{"num_hidden_layers": 13, "hidden_size": 256, "num_attention_heads": 4, "num_key_value_heads": 2, "head_dim": 64, "intermediate_size": 512, "vocab_size": 2048, "hidden_act": "swiglu", "norm": "rmsnorm", "norm_place": "pre", "norm_eps": 1e-05, "positions": "rope", "rope_theta": 10000.0, "rope_fraction": 1.0, "qk_norm": false, "attn_scale": 0.125, "bias": "qkv", "tie_word_embeddings": true, "parallel_block": true, "init": "uniform", "init_std_qkv": 0.032, "init_std_o": 0.00628, "init_std_up": 0.032, "init_std_down": 0.00628, "optimizer": "adamw", "learning_rate": 0.00156, "beta1": 0.9, "beta2": 0.98, "weight_decay": 0.19, "lr_head": 0.00839, "max_grad_norm": 2.0, "warmup_steps": 350, "schedule": "wsd", "decay_fraction": 0.42, "decay_shape": "linear", "final_lr_fraction": 0.1, "batch_tokens": [32768, 65536], "max_seq_len": 2048, "doc_mask": true, "train_tokens": 441000000, "max_steps": 9233, "dataset": "wikipedia_en"}
MLP neurons of a small language model. Each row is named by its layer, matrix (down: output weights) and neuron, and shows model dimensions 160-255. Each number is 500 + 25 x the weight over its row's rms, rounded and kept within 0 to 999. Numbers have three digits each. A neuron's up and down rows have the sign that makes its largest values positive.
A block is one neuron, or neurons of one layer that tend to fire together. Before each block is what it responds to, as a language model described it from the Wikipedia text at the highest values.

Description: Mid-word "en" fragment
L7.down27:555494484473511528474500504522495536461507516494511518522576496514482475496502488534464478466464519463514466485486517489485508487503421506480535512519523441497497464428491456477511504515472470510484522489527479483523472518474483481490496461538513504493549452485485479461470500492516476545

Description: Nationality adjective endings
L6.down76:500524426513490503454525513476450447530477505520492528486477501483523480518524475465496473513437508505560512513496544493517545502496497509514461506486559540501510502538475472514468516546506516505502546527468492508492521491522501537486498516468473494521489503479522511488517466497467527460
L6.down162:499498481557473516510538478503566484488539458491531503502470486483544517509540472512460474541511508507500467488466514521500543494513458515501465532461492530491510528504513507511482510487486478513511488484497524500484493469472481496537502484483505555493520505509538514519497513513510496478
L6.down216:523498497461508447523503512497482541521511487545488487490490511469473511531500449521495470508485503500513494536489497545488497510499493476497513462470482503508538522512486487528455501496489451512544533495499518515489493550540474491490514540526493536510485499482544494537506487507512494423
L6.down268:498483471439501526486481489468537518494483498466490505511494484477491522478471482476484505516498520480489465546494459487489513480539490503507455500486528530477476513510482466522462485503477520488518510510472488508515533499530542477532487497503515484523476504506482474490550494499565519492
L6.down329:478520525520465516522539451493515506512512475468528519492536503469498527504478504554478518482520538477512471516505502531523512508469462519510517490490479519478515538470492502504529473472512508546529509539494485481464503493478554517519504493477457496487489511540481496519532531529492454468
L6.down427:499509532501510471498561484467472507512443458500480514472498499497480517482460503520478508496509466478520500499486518546506528487494428491524519534513483494498492508504459498530484500507518536527537525512536549515498511493503532499526496534477485520499501507499502438558547544501520494477
L6.down457:536486444494521478463511554521502522532499497492500506512532506507506519515494468464511499506497506494504499510495469482483581491550445480539503506518467514491508512499488521496482491516489525478527469501496497516482528486526495500530494528509518545501509481485469486489492513464524488487
L6.down469:500473505547514459505497487520485484517514472496523494464505490528483496513481451489538509507481485516496488508510482494471517521545473511527484482495494513509481528536490539488541502515487516513563524474487490502500526473543475466486527512519525503487493524483480492494542518519550480488

Description: Word-start subword fragments
L3.down60:454525498494501515517483484524445490525514474513494515542493490497475501518486466492495492509491491478511531481504537486483482503524504516454549519470496542529502508494474500535490499544479476480538525495489492507476449506535536517486437402515513502532504502517546511511479524502490477506
L3.down130:461523498461526541455520501546452518473499460512481477514499481535486515517512508529515482503517492497472520509459475517498485523494538469522513482480473468479495452555486480533508484491479523518576528470509492475533478478453487506509489513466483511523485531491468466487496542517495513516
L3.down143:490452488497514543466494510505507472491475491537502510469543453482504506432551535477489505488490489444493533496497536455505490506511518469550511492508467493500478503493503522536455490500501459511475464488516471463485478542532472462514499529524469492520527512479513475512473494502497482502
L3.down195:477504473491504513520508503479558505490487524506501490506490499520482505490542544500489501490529491532503522482503493561522509501501525434538501523491506455475508502489500508483544447521502499498493511512505508511526513511499461494499511467564511478511488511546495483509468507511530512479
L3.down275:471490515452539539463484512529493474538472529483509492485505484474520551491458505465522477447487483468480523504481535523511511521492463512490490493515474493499530476440536551510517516490556506524472508494528518517486515484517502459461492514499496532476511478499529480521479521490494507492
L3.down293:502485510487501520496526509477493503512517511506497475495580518521468530471532499462481497494500526480492459473555531547532507481543492471486498498496472494465503483438557499495480491499508455522492496491514424492479492479472506508548485509513485508477548495530498522498535501494474484501
L3.down313:453502507507503537478441514509509485466526535498519524499530497486510521545529510455473521484496479467534477466532506501521529495506513460482472481500507477550522524528495522547485513503488488527558504515463517507510522476536488535512504467501486494508492501528509530461544512509540512503
L3.down431:518494524506489518495501479505432534470491515497540520507465477556494541505514519488552547461502505560507513508573519543524531550480510475513523503497499490465507487514496464504512455509442507508489496510483460502507494527494510507504501522486520491472516476524487506496516491507503489551

Description: Time and score digits
L6.down184:463531507493476487457517492495480521517491516511507524473469475498502488518504466486515539471510529492465469542535505477481499479540526512483497507506514470494510480525506519517508502513514502520515538497475488497500520498535486501520479466539511547489503553471469494529474496508447467504
L6.down204:468526526490465499460465544510503532504526519497516453537504521512450492507555513494513503509508526500502491453465477477507496467475486474486474491523516533497541501510485483505534483479522487534455501501541543483482551487491442501542477536526487509513449453484454520481454479500514487505
L6.down242:506520477463483469501496495503435521507484459535512495482496495536472499509525495494502536457500543522497521500503480536468476490468508511485478478437507519494431462530477506480492487459511482526471511525492503481470468487507527543473512551456498533504472488500485510486518476517517514462
L6.down287:500503531477484518515509505520452494497540505494538453477521460525495492467487497456494518486493499509542518510510494544480496498470523494516442485474493458475505489513523468505520457460480478519467472485454477512499497511511512507491502515509504491512502477506473508507502458517501517529
L6.down378:488468463510514456495517543492519525522482493487490531504540500467473561505500537511480478496475472503521514549486514460519515502534493536541512506483482533503526494488510531515478516502497525547483515546468489517471443487512484485504523490513500504471501522462518513512513470503457509508
L6.down409:511483505460468481528511478530439448494519446458540480470501488533510497505522473491479456492473494486479498518446504514507522498478461501466492532536483511499481472522468503505495484550515486494475498499509488487479499516476490473508467512493542500509556477483477510484513545490513511493
L6.down421:539512478502503511488467525478528518452501493516483497493530512492470484507488493495469483472454491517503501481513535531534539521517550519508503510502457496486466526524524489512540499504464498519501528472530509434512515471497464501469491496475527556523469472444531503510500486503489496486
L6.down483:489501461448503511485519518509519457494495501500526509460528472514484540498513468469479464471489475478536473537516493508506526546489486494562481503459474475493487497495510476507489490461458494440535527485491528538524541488524476492452540505494507460519472471476492481479525521523484484512

Description: Proper-name first pieces
L3.down27:540530467552543494495443513510512481515496488501528477522458498479501571456485538499505540573514501518486511525466516498487500483516490492539517524488479518491508501525502528509525519512491483521495498501494529494475452507465496472465504476510507493530493495509539492477524503496491493482
L3.down118:486475510519478516489459511518523484503475546522495456495492499486500522450461496530451508474518530505509507485466499529496513497447489507524477514454449501474525484493506484482525517475525531480555482545490497516470511546489535497484493560535498498515517532479466491484550458499459538500
L3.down196:537473501542514473500485472471529527506496467502443506560517513486476452498445437521512525468494506498505495484455492522490492495464496523498468488461525505472457501482459526476503448533463460493538451466540490499532506522461511507476494558528529550502499517494511468487510536482500508524
L3.down245:476497499514491514487471504506539483476507523507460448479532466528520523549522511481502456527521506470481546505477457516527516525491493487515487499521523506505474495499498499497503494492491465483533457473521491485549513483484497509516493508502517523464499513526476484490529490453484543497
L3.down331:537528541513486535471472491487501492478483498475508498501511464546513468499465492491493535452478532427510493540504522464501495517529495486521487504513501526472491474460505509480513501491500502464562478482480496447514507474457491486511531539470466557532516521515502485517508488505547507497
L3.down349:495522496487515485471524470531455489488487466506509495515507467491498483510510525520481483485466506503487515511445479555488525506491518503485509496472513472519505491511513512477473493471487500519523493448508467505526518474443451499551463494514508479498513493496437537505528469474458536512
L3.down359:468560498479509480513529455531500531521543533458538499500509483477498455492472446457446469526481487466515529501441500539484497498509507522524481499493498498464488497518510510469448506518501479481514497534506495493506537478476537493498482477516506486490498494524502503501521503496509506528
L3.down381:509476495484510514510490504496477530474530493472487505506537483535426505460518530506473531502494504473469518531514511507501512504539484468462518490552477518516446519478490463478507512496496509517501466494509488520492505500515544481550517563480491493490477467517461504492521535519500551526

Description: Number chunks and "so"
L7.down69:471503499518521496463488546529512503496518518526565525475470504529569510480496509514486540470523482473509511451515488515533466472501536531452476516516538537494520496547493460535465493506506467477485553545481493520493506486553519512494496488518498476524488556473498499500480516483477488485

Description: Word-start syllable fragments
L3.down55:558494493495512515477489503467526505450491479483508580481504525491516531492495511511525498531501505488500512525481479459478473519494480481505529507489501475494521538513464517466526520476496503494497523556509531486462492466464506471471458526504521506512519486518539487489462532501497490508
L3.down183:492528494467540504476512512521503506483522506486512474492483497494494480529561470538424471506479494512491551486469509539505514462488472541491499511499522533512536513510467542486508516494487472469511521489496501499539470485487476523515460540551474508500511520501468505473518477500498545519
L3.down220:518503503532481503511505508492556509521543507506482511491489493530543534492493526559502517470521544529490516494469495519520556521485488505538475499429514498490487510487502556474490517505495514455500486511501487552489519546490497505524496495556492549508500541523542501479460489510463523477
L3.down286:507505471494489492469535539496515479465501458494490505507525497510482489489528517499513498528458495497502493501553535490479502502502499500538515505466457529544489512500488523496453504501524535508476488541515487494487495462502496472485522500559501480539515483499518523465465521463516471490
L3.down304:529498468502492488488504478494482502508522489517495493505522484487472510521511523505507480471510481472494530497501491473421547505528545481527524515516488520475465500479480489521548549549503471502545513521492514495541508483490523509461482495511485489498501506483492505476509519503450485542
L3.down314:483509479495524475518498540491504449501501436538514497516493491522513515475500512564506515492497488551479505475487479516502479456485473509538481589496533492489484478499527510495491547494492506474499505491494489494494498481457522500536498476527490503476466511486481469489503516505488495513
L3.down335:516521441530459533524482511515516525513525476492495517465503480521509453473490487509527496545485522477515552507452528510474503494499521465530498525561453501496496533457470501486499522524480464472518534462464538516477528487462470500475503490518523493504487507519483530511498510498496515533
L3.down429:513489432482502545513477500506505532494572515498468499486500458494521470493460510477452449496490490483523533507500526486446481499539499502483453506439543489506490515502519484503509515508539467488545490516474503483507512550480513481457521517465454503492504491505538510475505489530471500507

Description: Place-name completions
L7.down226:518493497508486501516481471484537500511502485476548444484508481486509503498483514501496482487513491503497516518497480503494500489443500484484509459473498504514509533512564506477533530514539509510487545495539511485470458502490478506496507510480453553509496504519510529496495513479452492513